{"num_attention_heads": 8, "rope_theta": 10000.0, "max_grad_norm": 1.0}
MLP neurons of a small language model. Each row is named by its layer, matrix (gate and up: input weights; down: output weights) and neuron, and shows model dimensions 224-351. Each number is 128 + 24 x the weight over its row's rms, rounded and kept within 0 to 255. A neuron's up and down rows have the sign that makes its largest values positive.
Before each neuron's rows, "raises" lists the tokens whose logits its output raises most directly, leaving later layers aside.

raises: " War", "'", "rian", " Wars", " war"
L16.gate100 [ 93 112 113 143 147 108 189 146 119 167 159 151 122 120 177 169 145 108  98 148 144 129 145 129  94 104 149 102 127 121 128 115 122 135  89 122  82 173 147 117 144 131 123 156 102 114 116 120 133 183 128 112 105  96 141 145  95 159 127 129 139 143 189 109 137 128 140 140 134 140  80 140  95 131 104 159 130 148 101 139 158 112 155 116 174 108 126 108 145 118 135 119  90  92 166 166 136 112 128 123 137 114 129 150  86 139 142 123  73 143 131 129 131  97 166 135 141 121  82 127 151 114 117 105 139 130 103 134]
L16.up100 [121 133 137  95 127  88 139 132 109 148 100 173 130 146  99  81 100 167 130 137 142 160 124 127 113 127 120 125 100  83 114 105 136 130 112 143 103 168 150 121  92 162 104 118 143 140 164  87 153 164 122 107 157 143 175 173 102 134 156 119 108 129 190 114  68 131 165 107 181 129 104 151 110 155 135 156 138 166 111 133 155 127 111 102 163 122 116 139 131 119 127 108 118 114 120 102  84 165 153  56 139 131 127 105 115 114  83 156  83  92 171  92 129 137 169 120 137 128 121 119 128 101 139 134 138 143 102 146]
L16.down100 [119 128 110 110 129  98 153 161 165 126 107 165 133 135 118 167 143 121 157 137 129 152 144 124 125  81 137 105 174 113 126 123 140 121 103 109 119 159 134 124 150  68 124 139 116 112 122 118 146 156 140 106 111 137 139  80  97 148 158 153 125 103 106 159 155 112 130  82  86 120 113 137 177 100 118 132  97 151 104 173 135 145 150 130 142 104 126 117 178 166 163 107 132 148 108 157  97 139 107 131  91 121 144  97 155 161 105 129 163 102 118 137 140  75 136 110 116 118  64 118 100 124 101 147 120 138 141 108]

raises: "’s", "'s", "aine", "lin", "ied"
L16.gate244 [103 132  98 116 107 117 115 150 100 160 128 135 177 145 114 141 128 105 135 127 113  91 166 154 102 121 107 110 121 157 115 132 171 100  97 149 108 151 200 127 143 106  90 115  98 163 112 148 120 114 165 141 170 143 127 128 149  88 130 143 107 160 143 133 142 155 138 125 151 130 132 158 107 131 127 109 121 147 140 137 111 117  93 125 152 107 115 123 105 172  86 100 129 120 135 153 153 123 103  75 117 126  97 130 102 154  93 144 153 144 141 129 159 147 101  88 151 118 122  86 136 144 157 154 169 126 114 117]
L16.up244 [151 103 149 148 159 146 147 112 177 146 156 128 156 130 150 143 154 120 119 143  82 167 146 135  71 138 111  93 181 146 132 174 167 136 129 159 133 103 115 128 127 137 109 111  97 101 138 126 104 180 160 108 140 132 136  95 114  86 158 170 121  99 134 155  96 136  97 104 162 125 149 125 152  95 145 134 158 138 108 130 138 112 112  74 108 134  95 151 158 150 102 121 150  95 139 114  99 114  98 134 107  83 106 131 113 140 123 108 102 129 118 147 108 146 122 111  54 103 101 168 101 132 147 149 142 103 109 102]
L16.down244 [105 129 156 149 135 118 122 141 124 123 141  99 145 111 138 147 183 140 173 142 129 137 115 136 124 162 115 134 122 100 109 135 111 135 133 138 167 152 162 130 103 121 102 158 123 158 172 117  82 104 137 135 128 127 151 135 161 140 138 115  95 103  92 106 111  86 137 134 138 116 112 153 101 127 163  95 152 166 125 144 117 144 153 165 100  85 132 105 137 130  99 163 154 104 108 158 149 146 112  87 151 141 101 119 110 108  99 139 129 127 120 117 133 143 146 122 123 172 143  91 121 133 138 105 173 120 140 125]

raises: " than", " emphasis", "ens", "itte", " overall"
L7.gate298 [131 158  71 156  83 164 166 134 117 122 135 109 167 138 136 116 122  99 116 121 131 144 129 135 134 171  96 135 106 132 132 179 138  91 131 110 102  93  62 143 126 111 143  92 130  96 123 141 112 137 115 117  75 112 109 126 120 127 134 129  92 142  95  95 101 116 145 132  85 159 177 142 151 120 149 122 138  96  96  82 100 135 146 128 122 115 150 101  90 127 136 145 154 147 148 144 129 101 113 140 100 124 151 101 140 104 131 167 110 146 134 133 123 157  84 136 119 109 116 159 158 122 103  98 136 106 108 127]
L7.up298 [132 124 126 115  82 113 147 154 100 149 151  81 114 160 115 107 145 140 136 128 148 106 117 167 115 152 120 103  95 128 137 116  94  85 107 142 102 137 112 126 173 117 129 114 141 123  71 206 117 131 103 149  81 175 131 123 114 148 140 157 123 147 112 121  87 177 154 112 116 119 144  78 113 127 105 143 148 151 130 122 113 158 127 128 128 124 151 136 108 155 187  95 145 137 103  95 171 129 198 128 131 106 108 103 146 150 123 150 152  69 130 119 125 119  92 130  83 139 127 141 143 128 166 116  81  95 149 155]
L7.down298 [131  97 151 162 166 113 161  96 102 138 119 128  95 138 134  87 111  73 176 108 119 158 124 133  88 168 115 117 112 141 144 116 128 165 115 109  96 101  82 181 100  90 114 120 111 101 124 119 115  99 174 164 143 107  96 102  65 129 141 128 110 155 124 109 128 112 114 150 106 132 118  99 145 127 125 138 148 131 106 152 121 106 143 157 144 135 106 152 108 137 108 109 108 148 116 130 140 111 132 131 101 140 121 103 125 135 139 142  93 114 135  75 135 154 106 174 123 126 109 119 160 108  74 117 107 108 111 118]

raises: " they", " it", " there", " he", " she"
L16.gate1013 [139 161 129 124 116 114  97 105 101 164  90 132  97 113 136  93 121 105 146 133 159 124 165 130  98 162 138 134 132 138 129 111 111  97 133 105 166 161  98 130 110 127 179  86 151 160 141  86 135 150 130 109 166 117 146 107 160 152 121 102 140 113 109 144 152 149 106 121 122 104 156  93 102 125 100 143 145 164 117 107 151 121 110  99 124 162 135 124 195 153 150 190 136 140 147 145 135 134 165 123  70  94 153 149  93 168 123  81 131  64 100 126 139 166 152 137 111 150 134  93 131 138 138 123  86 144 126 159]
L16.up1013 [118  93 146  78 112 119 145 124 102 118 140 133 147 135 122 108 155 175 109  85 124 116 174 146 135 125 110 146 117 128 106 143 123 120 125 135 122 115 100  99 104 152 132 108 115 153 123 106 112 189 134 142 120 136 119 137 132 126 115 143 135 151  99 157 143 112 121  65 141 133 121 121 118  90 119 186  84 130 158 118 129 140 146 120 109 141 143 142 148 136 124  80 145 162 135 143 101 115  92 149 158 175  97 157 129 109 136 152 124 115 132 156 114  92 144 161 170  67 138 139 134 123 111 149  96 141  92 140]
L16.down1013 [117 176 136 118 153 116 120  85  91 150  85  92  69 106  91 134  97 127 143 150 127  90 120 117 148 111 119 140 116 139 122 105 126  96 136 178 140 133 124 175 154 134 109 143 116  17 145 160 160  93 173 128 129 130 113 118 142 156 132 110 124 124 126 120 131 128 136 149  94 143 153  74 122 124 126 111 155 143  91 101 123 114 117  97 134 134 120 102 156  89 141 167 142  96 142  96 147 132 156 123  64 118 159 129  98 120 141 104 171 124  91 114 121 169 133 128  88 193 158 129 122 132 121 111 127 164 151 134]

raises: " between", " with", " partner", "With", " terms"
L11.gate563 [149 126  84 158 137 147  65 128 120 116 104 112 122  93 122 111 115 140  83 119 131 133  96 151 102 132 142  83 116  84 118 147 120 142 112  97  87 119  91 132 121 155 119 123 156 130 126 141  98 133 133 133 106 113 130 134 150 135 112 101 156 128 123 161 157  79 133 142 126 119 118 143 160 145 110 127 130 130 132 135  97  74 154 131 148 122 134 118 145 127 115 123 169 139 139 162 135 152 150 139 123 154 124 165 108 123 147 141 138  75 115 115 140 128 126  99 130 125 123 121 145 119 166 112 148 161 142 157]
L11.up563 [172 161  87 137 140 134 120 141 152 106 118 144 119  56 120  98  84 148 116  92 168 143 115 147 119 130 154 132 132 117  71 122 104 148 118 123 116 120 120 141  98 110 111 109 106 148 164 149 122 108 110 130 144 118 156 128 163 103 104 115 153 105 131 145 178 114  91 140 152 107 123 150 176 170 140 126 153 136 136 133 110 101 111 120 155  84 133 140 126 115 136 128 137 146 136 151 137 158 109 111 125 144 132 131 149 135 123 149 109  99 141 133 110 129 140 101 138 112 152 109 151 119 123 136 140 150 138 127]
L11.down563 [152 132 113 155 151 139 102 124 127 153  73 169 125  91 126 137 120 115 118 115 118  96 126 134 106 129 123 100 136 116 139 131 149 117 100 175 110 110 135  97 132 151  84  97 150 117 142 143  64  87 176 188 127 124 104 119 141 141 126  99 144 133 135 176 121 105 141  95 109 108 133 105 167 114 119 183 121 123 136  89 116 124 197 147  98 126 112  95 163 146 103 144 145  98  97 108 122 122 117 149 111 129 102 131 116  94 130 165 122  93 118 129 130 128 156 103 137 136 120 116 141 139 142 127 146 136 135 138]

raises: " there", " it", " they", " everyone", " this"
L12.gate828 [137  97 157 121 122 169 155 130 111 129 139 173  99 130 131 127 129 152 123 141 182 129 129 120 135 121 130 125 115 131 121  77 117 125 137 176 164 129 140 172 119 130  92 156 165  94 166 145 130 149 150  94 159 158  85 123 161 136 130 137 149 100 132 121 122 126 155  90 114 122 133 135 115 122 158 116 136 193 121 167 116 139 141 119 145 139 137 118 131 111 156 164 158 163 150 140 155  98 147 107 101 135 172 114 104 139 115 140 110 112 150 108 112 122 135 147 119 114 132 118 142 174 103  78 100 107 214 134]
L12.up828 [133 150 125 117 115 135 120  96 108 147  84 147 143 120 121 133 100 120 103 121 150  88 168 153 142 120 132 117 118 132 155 104 126 142 156 152 171  88 103 111 119 107 139  86 148 160 168 131 109 147 180 159 130 133 122  96 178 121 117 121 108  91 112 136 112 160 161 114 169  92  93 125 101 142 151 108 138 167 145 153 145 113  61 126 141 135 108 125 132 164 181  85 162 116 116  97 187 137 164 135  95 160 107 161 104 128 172  81 155 102  86 115 110 155  91 130 129 111 102 119 120 138 129 102 112 134 169 127]
L12.down828 [110 135 130  84 108 100 150 153 133 111 106  86 102  99 126 139 132 109  95 128  93 132 120 110 157 118 146 141 124 114 123 113 115 113 103 171  95 118 140 128 161 172 110 157 125  45 144 141 123  92 121 110 118 105 117 136 135 117 165 139 125 117 117 162 184 130 138 152 119 109 170 104 100 111 140 109 122 138 107 137 149 119 121 107 131 158 132 133 137 112 112 132 168  86 180 117  88 140 153 123 120 135 135 114 123 130 116 121  88 138 148 113 124 150 124 120  95 163 134 112 107 153 157 158 143 118 131 150]

raises: " killed", " destroyed", " damaged", " wounded", " lost"
L13.gate583 [114  70 141 158 116 151 135 159 165 131  97 149 108 116  99 136 129 134 175 139 127 159 104 104 119 127  98 151 144 160 152 130 135 127  80 163 113  99 109 124 130 110  71 149 147 111 100 115 173 118 134 131 141 141  98 106 109 143 153 113 162 119 145 126 116  96  98 145 130 125 109 145  87  85 167 174 137 132 119 102 136 156 124 109 110 107 149 153  85 133 150 125 145 138 165 131 129  95 106 123 104 136 122 123 128 126 142 156 141 132 145 104 162 127 135 101  76  96 192 149 134 106 151 127 117 101 116 111]
L13.up583 [144 122 195 130 149 154 122 167  88 133  74 127 134  99  87 144 123 112 129 110 150 163 119 133 140 119 117 137  98 138 153 120  88  81 145 115 155 143 123 104 192  92 132 112 100 106 126 152 106 125 138  84 133 104  92  98 163 103 124 130  71 142 120  91 143 124 171 142  99 148 114 147 132 119 123 121 177 122 146  94 123 163 184 112 125 111 148 149 153 123 119 133 137 134 140 168 157 108 119 175  68  99 133 104 106 106 108 152 156 122 128 153 162 120 102 143 144 132  99 131  94 156 116 119 123 114 155 138]
L13.down583 [137 103 102 132 143 140 142 135 131 130 121 123 140 154 133 135 145 112 167 127 122 155 154 135 125  99  96 126 146 142  81 123  90 133 122 121  83 114 109 165 128 149 126 103  88 139 122 122 160 107 125  69 153 124 120 143 125  87 116  88 166  80 145  86 126 131 149 127 115 147 148  96  95 114 175 121  96  94 182  64 131 134  54 125 138 151 162 148 108 147 115 115 132  99 150 142 114  94  50 144 106 114 139 169 109 163 125  96 119 141 131 152 141 123 147 121 168 120  79 121 127 160 109 186 121 156 119 154]

raises: "'s", "’s", "ious", "ius", "'re"
L16.gate1293 [148 124 147 168 106 173 125 151 131 107 115 159 105 118 136 118 117 174 142 176 135  83 102 117 100 112 134 122 142  91 135 137 130 109 194 125 108 120  77  90 165 154 102 104 130 120 110 122 130  79 107 145 157  85 171 128 132 126 176 118 104 124 148  99  96 118 119 151 154 125 164  98 104 134 119 102 111 188 137 130 143 149  97 114  98 110 152  95 112 104 153 111 141 131 133 174 136 136 140 108  82 135  60 142 141 147 161 128 137 101  91 123 129 133 136 120 139 100 137 123 125 151 113 181 110 121 151 152]
L16.up1293 [152 141 119 137 110 124 123 137 141 134 118 112 117 133 123 152 117 153 142 146  78 137 128 124 100 137 125 102 145 125 152 151 139 174 148 136 134 123 157 114 120 103  90 119  86 167 150 173  94 169  86 125 129 125 162 165 138 123 125 146 144 100 139 110 110 169 134 150 106 137 141 122 126 151 154 134 145 142 121 117 107 124 151 112  69  87 137 168 139 131 119 149  89 156 168 122 112 139 114  94 118 118 125 131 121 130 157 146 106 119  79 143 118 112  84 142 156 163 111 146  73  99 127 106 175 130 127 130]
L16.down1293 [138 114 148 142 115 131 124 120 171 156 127 119 157 140 146 140 181 170 155 158  73 102 159 165  76  87 128 133 128 110 139 175 165 140 106 120 111 111 116 149 101 129 142 144  99 165 142 148 145 113 121 169 145 115 130 109 139 113 136 119  79  98 119 119 116 118 117 157 157 119 129 135 110 109 131  95 116 141 169 100  90 109 154 128 120 127 123 117 149 137 140  95  77 139 127 137 104 123  87 101 141 107 153 136 147 112  86 120 112 102 129 110 157  84 109  88 138 162 129 122 135 146 182 122 145 131 170 103]

raises: " it", " way", " they", " this", "aph"
L11.gate440 [123 123 155 121  97 155  98 105 117 145 151 123 145 153 164  87 102 111 127  94 161 126 121 119 154 134  96 140 144 155 134 108 167 153 107 118 113 106 100 167  87 104 157 160 133 149 118 130 104 140 121 118 102 124 145 100 147 162 115 122 144 160 112 117 146 119 126 128 111  67 114 122 122 120 123 141 113 136 135  82 141  96 124 133 112 139 151  80  93 122 188 102 146 157 145 126 128 150 152 128 114 133 115 160 138 140 115 124 108 120 102  94 171  90 125  84 173 155 133 108  85 158 109 144  71 112 145 153]
L11.up440 [148 111 105 153 101 148 140 146 146 128 103 134 127 161 118  87 144 142 106 110 169 109 135 109  97 134 121 120 126 110 128 106 120 131 117 193  75  57 171 117 129 112 104  97 124 170 116 121 118 134 121 121 129 129 138 132  84 140 136 152 159  87 114 127 140  83 142 129 161 139 122 109 112 117 115 167 115 157 128 129 116 111 121 133  86 120  77 142 134 110 109 168 140 148 152 120 141  88  77 140 129 150 111 188  96 129 157 133 110 118 136 117 140  87 115 150 135 134 125 149 117 134 104 129 143 133 124 138]
L11.down440 [141 133 133 135 122 118 108 125 121 118 101 155 125 109 157 147 106 130 155 151 111 133 116 143 146 127 119  96 107 132  98  81 129 133 144 108 132 160 120 133 171 136 136  98  98  86 173 116 108  92 152 137 184 132 157 105  89 137 108 137 136 101  93 115 127 150 136 132 148 134 136 106 117 109 107  95 139 137 108 153 132 145 136 150 161 137 151  90 180 110 123 135 137 119 111 129 153  87 198 158 116 117 143  88 150 132 133 134 109  96  85 137 126 156 145 151 118 126 161 123 116 131 133 127 144 116 110 128]

raises: " going", " getting", "sey", " being", " taking"
L16.gate871 [111  95 150 150 129 141 111  94 147 125 153 148  99  88  94  69 149 159 126 134 115 153 112 128  89  76 138 131  99 138 105 134 101 142 154 124  96 109 121 128 119 105 141 105 127 152 125 133  92 130 114  77 129 168 132 137 100 146  94 114 128 147 185 151 135 143  94 115 157 116 134 142 124 131 104 122 170 146 156 116 149 142 116 138 127 136 122 132 132 146 122 154 146 124 130 147  99 140 110  73 120  95 116 135 105 152  76 128 148  89 154 157 142 144 100  71 174 112 135 169 124 148 146 107 122  73 175 132]
L16.up871 [132 133 140 129 109 133 101 149 116 142 140 126 120 149 151 115 140 169 138 106 184 152 158 117 129  95 115 104 106  80 125 117  96  98  97 121 121 143 113 101 134 174 109 119 115 151 145 158 109 122 114 140 182 142 117 135  99 127 186 144 123 144 153  97  87 127 170 152 100 152 113  97 124 114 127  82  97 135 143 122 155 132  94 119  82 118 136  80 132 132 123 142 119 104  98 150 122 149 143 104 127 151 102 145 131 145 104 127 146 107 170 138 137 124 127 116 118  89 137 120 156 134  92 133 126 139 139  90]
L16.down871 [136 106 166 163 113 120  92 135 121 144 108 102 150 107 105 113  86 146 154 109 121 130 157 164 130 101 136 115 123 127 123 128 147 145  90 105 128 133 151 120 100 121 125  72 125 132 129 133 117 110 145 139 144 111  89  89 138 101 117 135 201 127 112 154 123 137 157 112 127 122 120 176 121 133 142 172  65 156 136 123 130 182 173  71 109 114 133 140 121 136 118  77 109 120 117 113 118 124 155 141 163 106 138 130 138 131 144 146 132  86 149 118 127  98 131 103 141 104 143 119 146 131 132 130 114  69 117 149]

raises: " the", " a", " he", " it", " she"
L7.gate996 [140 148 133  99 125 155 135 125  87 111  90 103  92 104  82 111  86 127  99 122 112 130 137 130 119 119 117 127 138 149 155 128 149 124 116 113 151 126 147 135  92 146  98 141 128  76 111  83 136 136 136  81  94 106 159 117 151 120 124 109 120 113 138 148 132 133  88  76 139 105 112 126 139 142 130 179 120 183 148 147 107 140 140 139 104 136 119 156 105 121 159 171 116 107 118  99 170 116 154 145  73 117  87  92  53 180 145 113 112  81 103 132 117 151 138 152 125 136 164 119 135 121 127  87  69 163 134 132]
L7.up996 [104 171 136 126 138 143 151 125 125 130 124  86 105  91 120 115 113 124 146 137 134 135 152 141 148 110 117 125 147 135 117  87 137 133 172 124 152 140 136 110 118 116 140  98 115 116 152 131  90 145 133 142 175 104 119 131 140 137 128  96 120 120 126 141 178 133  97 129  98 130 103 146 149  96 150 120  95 158 117 126 134 136 141 138  97 140 125 104 114 149 161 130 114 127 168 122 143 117 101 154 158 100  95 116 134 143 126  93  63 113 124  86 138 149 136 168 107 123 175 145 125 133 136 123 106 172 138 168]
L7.down996 [124 151 133 138  96 131 164 118 142 129  81 131 121 149  95 136 106 163  67 126 122 102 125  99 133  51 105 107 116 144 141 148  92 104 107 115 127 151 129 124 142 178 120 116 130  79 160 156 113 115 162 140 101 152 106 113 111 150 114 112 102 131 117 129 111 128 142 142 148 149 151  97 150 121 154 146 145 104 123 144 158 124 118 103 150 111 157 127  95 101 122 150 151  88 142 112 123 129 118 141  75  95 158 132 118 129 118 142 160 142 135 132 142 129 173 166  96 139 162 107 108 119 136 113 146 120 161 113]

raises: "zed", "z", "zi", "tain", "ct"
L16.gate671 [132 142 125 120 122 129 164 143  93  87 117 127 129 126 128 136 156 149 122 170 145 128 127 181 124 138  80 116 141 162 135 167 123 176 140 113 101 120 111 141 172 105  99 148 170 119 103 147 135 114 134 164  94 132 138 139 139 124 151 108 148 126 128 116 137 161 125  86 158 163 155 131 100 143  46 114 147 162 126 116  82 138 151 103 135 165 107 126 109  98  93  86 119 119 133  96 134 157  78 138  89 115 145 115 177 121 119 148 115 145 143  73 149  81 124 147 173 122 117  83 152 110 116 159 126 175 130  65]
L16.up671 [113 138 115 123  94 122 154 138 119 131 147 150 103 133 130 115 134 133  96 120 123 158 160 163  92  90 147 146 117 128 126 142 118 153 149 151 117 118 111 132 160 134 150 111 168 150 128 108 135  91 133 113 122 132 121 114 171 121 133 144 108 127 137 108  91 115 118  97 124 115 189 109 106 126 130 121 144 156 114 103 134 103 121 110 133 148  94 128 119 148 139 108 145 128 138 125 141 175 142  95  66 134 117  84  93 147 172  99 129 125 131 112 119  96 178 116 125 122 108 111 119 111 103 138 173 189 135  90]
L16.down671 [128 142 136 131 112 136 121 121  90 108 120 120 127 125  99 175 111 109 151  98 142 136 132 210 134 124 129 177 126 131 155 152  81 161 120 125  88 109 120  86 105 143 122 129 106 141  83 128 111  86 151 136 122 106 164 144 140 164 132 144 135 133 124  80 107  98 136 127 135 146 140 109 140 162 139 116 117 106 119 125 111 158 166 119 123 147 174 126 101 110  97 128 115 103  82 137 132 103  92 119 129  99 144 122 103 105 124 148 113 133 102  77 150 129 157 118 106 152 124 129 156 123 109 103 123 128 157 116]

raises: "ion", "ity", "ter", " |\n", "ee"
L16.gate820 [115 138 141 150 127 122 103 128 121 106 146 118 129 148 136 120 115 162 114 131 154 122 161 132  94  92  92 116 136 143 125 116 117 176  94 160 141 104 107 112 109 104 119 129 122 138 130 127 152 105  91 139 146 104 146 174 104 112 153 118 158 141 129 122 119 109 121 106 123 123 157 128 124 126 124 157 133 116 140 136 140 160 113 139 120  77 103 141 139 129 112 130  83 121 168 106 122 121 117 134 113 105 190 129 101 156 145 106 131 137 116 119 150 121 106 125 140 112 121 142  92 142 111 138 109 138 140 152]
L16.up820 [126 137 152 124 143 122 116 173 135 152 197 135 103 108 101 138 121 146 122 157 110 152 106 153  99  92 134 158  81 163 110 115 163 129 122 132 111 106 107 131 109 150 119 107 162 153 130 120 171 127 110 175 113 127 110  97 110 111 107 107 117 145  90 153  99 125 132 121 184 134  92 125 124  95 115 132 114 109 124  97 148 129 161 152  73  97 107 129 138  96 127 133 133 105  88 164 148 143 117 103  87 108 159 148 104 127 126 126 145 114 114 165 131 121 107 117 122 159 114 130 106 148  96  57 122 109 151 144]
L16.down820 [143 126 143 116 146 174 139 134 131 160 132 148 102 111 164 122 101 114 153 119  96 198 169 110 176  97 117 132 147 119 128 144 123 184 108 125 144 137  98 149 127 145 137 111 162 162 155 105 101 128  80 154 164 134 164 143 161 128 126 109 153 173 101 144 133  78 119 165 120 177 143 136 153 156  80 146 126 136 202 141  60 126 123  84 128 124 104 141 120 171 124 141  62 151 146 123 124 136  56 125 104 139 176  97 138 134 122 123 116 126 154  99  90 113 129 143 132 153 134 134 141 158 116 130 106 130 164 114]

raises: " there", " they", " it", " he", " she"
L12.gate354 [119 164 140 121 100 149  89 144 112 109  62 127  98 111 155 118 118 121  97 128 155 113 155 157 111 112  74 152 120 131 145  82 117 131 130 175 150 146 115 141 120 125 125  91  98 118 127 133 101 129 158 143 141 125 140 124 127 145 143 140 128 145 124 107 140 128 123 126 139 102 134  97 131 115 160 176 113 133 119 128 100 114 110 184 109 200 133 107 156 119 143 145 115 140 135 179 143 112 173 147  86 122 168 165 116 145 128 105 154 108 141  86 115 121 147 120 133 145 170 153 145 178 115 112  98 142 155 130]
L12.up354 [158 117 150 143 138 134 141 152 169 152 189 135 120 147 155 102  77 126  90 132 118 145 136 155 109 130 117 113 135 152  91 105  98 136  78 141 114  95 116 123 152 118 141 146 148 148 151 137 119 128 140 104 125 121 136 142 140 163 149 135 156 110 142 124 182 146 117  93 102 142  86 116 142 103 127 122 133 150 129 132 113 169 155 108 144  95 123 160 137 111 147 139 134 104 137  99 107 145 115 132 132 196 123 154 108 142 104 134 137 143 102 129 124  88 133 129 104  80  84 112 128 103 125 137 146 113 147 160]
L12.down354 [153 153 118 131 131 117 107  90  86 123  78 150  73  88 112  87 104 137 146 109 103 112 132 125 142 146 112 130 110 103 126 127 150 111 151 156 135 110 143 118 152 131  88  90 103 112 177 147 137  77 159  75 128 147 123 125 126 143 136  95 120  97 105 133 163 132 112 134  89 103 157  99 114 109 122  89 159 135  71 119 134 139 139 120 145 128 142  82 128  84 160 150 155 112 139 108 143 119 176 128 120  68 140 128 126 117 114 109 132 124 147  70 127 172 128 184 117 213 113 117 104 110 140 113 123 157 135 138]

raises: " list", " table", " below", " List", " data"
L16.gate27 [167 164 129 146 131 109 129  98 170 135  99 122 123 102 117 106 100 150 125  96 148 156 171 139 125 167 138 144 141 140 129 124 174 107 138 107 136 120  77 148 136 105 170 130 111 135 173 132 159 151 140 146 134  81 152 157 148 150 130 148  98 138 140 105 155 118 132 153 131 103 105 106  86 158 172 119 107 146 127 145 123  99 114 189 124 139 144 102 142 174 156 109 118 139  88  77 137 143 174 115 161 174 142 116  99 114 134 122 170 143 192 142 114 124 120 137 129  88 146 140 102 112 151 110 141 125 113 110]
L16.up27 [127 123 125 119 120 102 101  70 124 103 147 157 121  68 186 122 111 124 110 112 129 159 162 149 140 155 119 149 145 119  77 108 123 133 119 126  74  94 152 167  90 118 132 112 110 152 101  91 143 102 111  84 152  94 127 110 151 168 122 111  86 114 146  96 137 128 110 113 132 124 112  98 139 161 132 170 109 151 124  95 153 167 179 105 109 148 168 126 104 127 156  93 160 149 123 145 138 119 159 173 110 111 135 110 102 124  95 163  99 127 117 141 124 172 138 119 114 120 144 130 107 135 174  78  94  93 108 142]
L16.down27 [158 183 155 148 130 144 103 154  75  86 117 137 121 116 101 136 111 142 123 126 144 121 147 121 109 132 111 138 124 189 121 118 113  96 144 150 116 136  96 181 159 130  96 124  75 138 157 131 170 101 143 127 103 118 142 143 143  91  92  93  78 158 159 101 131 141 157 148 125 109 123 107 142 113 141 109 107 127 139 107 114 127 142 114 160 151 170 115  97 162 167  93  91 147  69 105 127 123 144 191 128 122 158 114 106 112 134 188 153 105 149 155 136 104 125 123 141 130 156 103 187  95 140 121 133 160 179 152]

raises: " with", " With", "With", "with", "side"
L16.gate874 [116 111  95 137 124 109  77 114 130 137 100 140 109 153 118 107 126 140 113  91 142 119  97 125 114 117 103  90 159  82 102 150 145  96 113 116  88 152 120 113 165 141 129 150 131 120 125 119 109 151 124 179 151 116 106  82 140 125 157 130 172  81 108 141 153  54 135 118 137 123 123 122 136 133 138 115 127 133 142 131 110 130 153  85 130 102 156 113 154 142 101 121 157 149 150 137 145 130 132 119 112 135 154 151  99 129 137 126 121  77 163 126 101 115 111 111  95 103 134 127 134  95 170 138 146 134 149 110]
L16.up874 [129 130  92 123 152 127 113 104 136 130 125 172 132 140 131 135 116  78 149  81 149 160  84 131  92 146 122 119 160 117  87 124 141 124 138 142 112 132 130  97 128  99 152 143 148  81 114 137 138 112 109 111 113 129 131 118 118 123 152 117 113 107 139 141 126  81 143 145 135 135 135 112 132 120 112 101 129 141 115 116 113 126 139 131 123 153 155 138 142 115 123 166 141 138 187 129 151 133 117 131  80 136  89 181 113 121  85 149  94  85 145 138 143 106  86 133 107 116 110  69 173 122 142 125 154 136 114 128]
L16.down874 [117 141 134 114 147 161  51 109 121 106  71 124 117 147 141 154 153 143 125 114 121 133 144 130 125 102 111 114 116  60 119 125 139 123 143 194  85 161 103 116 102 160 170 135 147  99 161 109 145 131 126 148 144 132 132  93 131 122 120 128 108 100 138 119 153 118 127 164 167 120 142 165 134 135  83 161 162  97 171 142 122 137 165 110 112 142 156 105 101 166 110 159 106 151  92 132 132 151 141 125 128 139 117 175 133 102 137 113 105 127 104 123 127 115 139  98 141 132 119 119 147 144 136  97 118 138 156 152]

raises: " the", " their", " his", " its", " a"
L11.gate892 [133 149 128 147 128 163 197 145 126 130 113 162  79 115  74 147 135 144 143  76 189 127 143 114 130 160 105 135 148 121 109  84 146 160 128 101 119  87 130 182 140 146 107 118 135 157 135 102 135  86  84 111 127  95 143 123 129 156 112  95 132 144 127 107 115 132 125 152 126 125 144 118  90 146 139 127 158 160  96 135 141  54 133  96 118 200 135  68 144  89 133 172 158 106  90 118 174 150 168 103 149 115  93 128 120 127 117 174 146  78 114  97 130 112 119 170 157 144 143 149  83 113 106 123 124 146 148 125]
L11.up892 [143 121 138 145  95 161 135 135 133 128 111 135  96 127  91  96  95 147  81  62 185 113 120 139 143 149 111 144 182 139 123  93 158 140 134 110 111 146 164 155 127 117 103 147 122 117 144 119 124 109 126 125  75 120 177 140 163 117 112  82 137 131 135 104 118 109 133 133 135 122 113 130 139 127 157 148 211 192 154 126 103 119 134 132  92 161 103  61 130 139 135  99 100 107  98 118 153 124 141 132 176 138 131 129 132 137 152 131 189  89 128 136 127 156 108 106 164 136 136  79 114  98  96 159 131 119  99 123]
L11.down892 [131 165 148 109 123  98 125 104 124 132 145 173 131  64 148 115 127 116 136 167 142 146  60 150 144 141 117 118 152 141 147 138 152 126 142 168 127 155 129 133  96 121 118 142 120 107 107 161 118 102 163 121 166 162 125 124 135 159 144 113 132 145 174 140 148 179 123 156 128 135  89 107 117 125  93 100 112  86 126 121 119 135 154 162 122 125 160 165 133  83 162 144 160 166 136 101 124 110 125 136 119 126 123  94 137 132  99  96 107 131 129 118 103 152 123 147 132 124 104 172 154 111 153  79 132 136 155 159]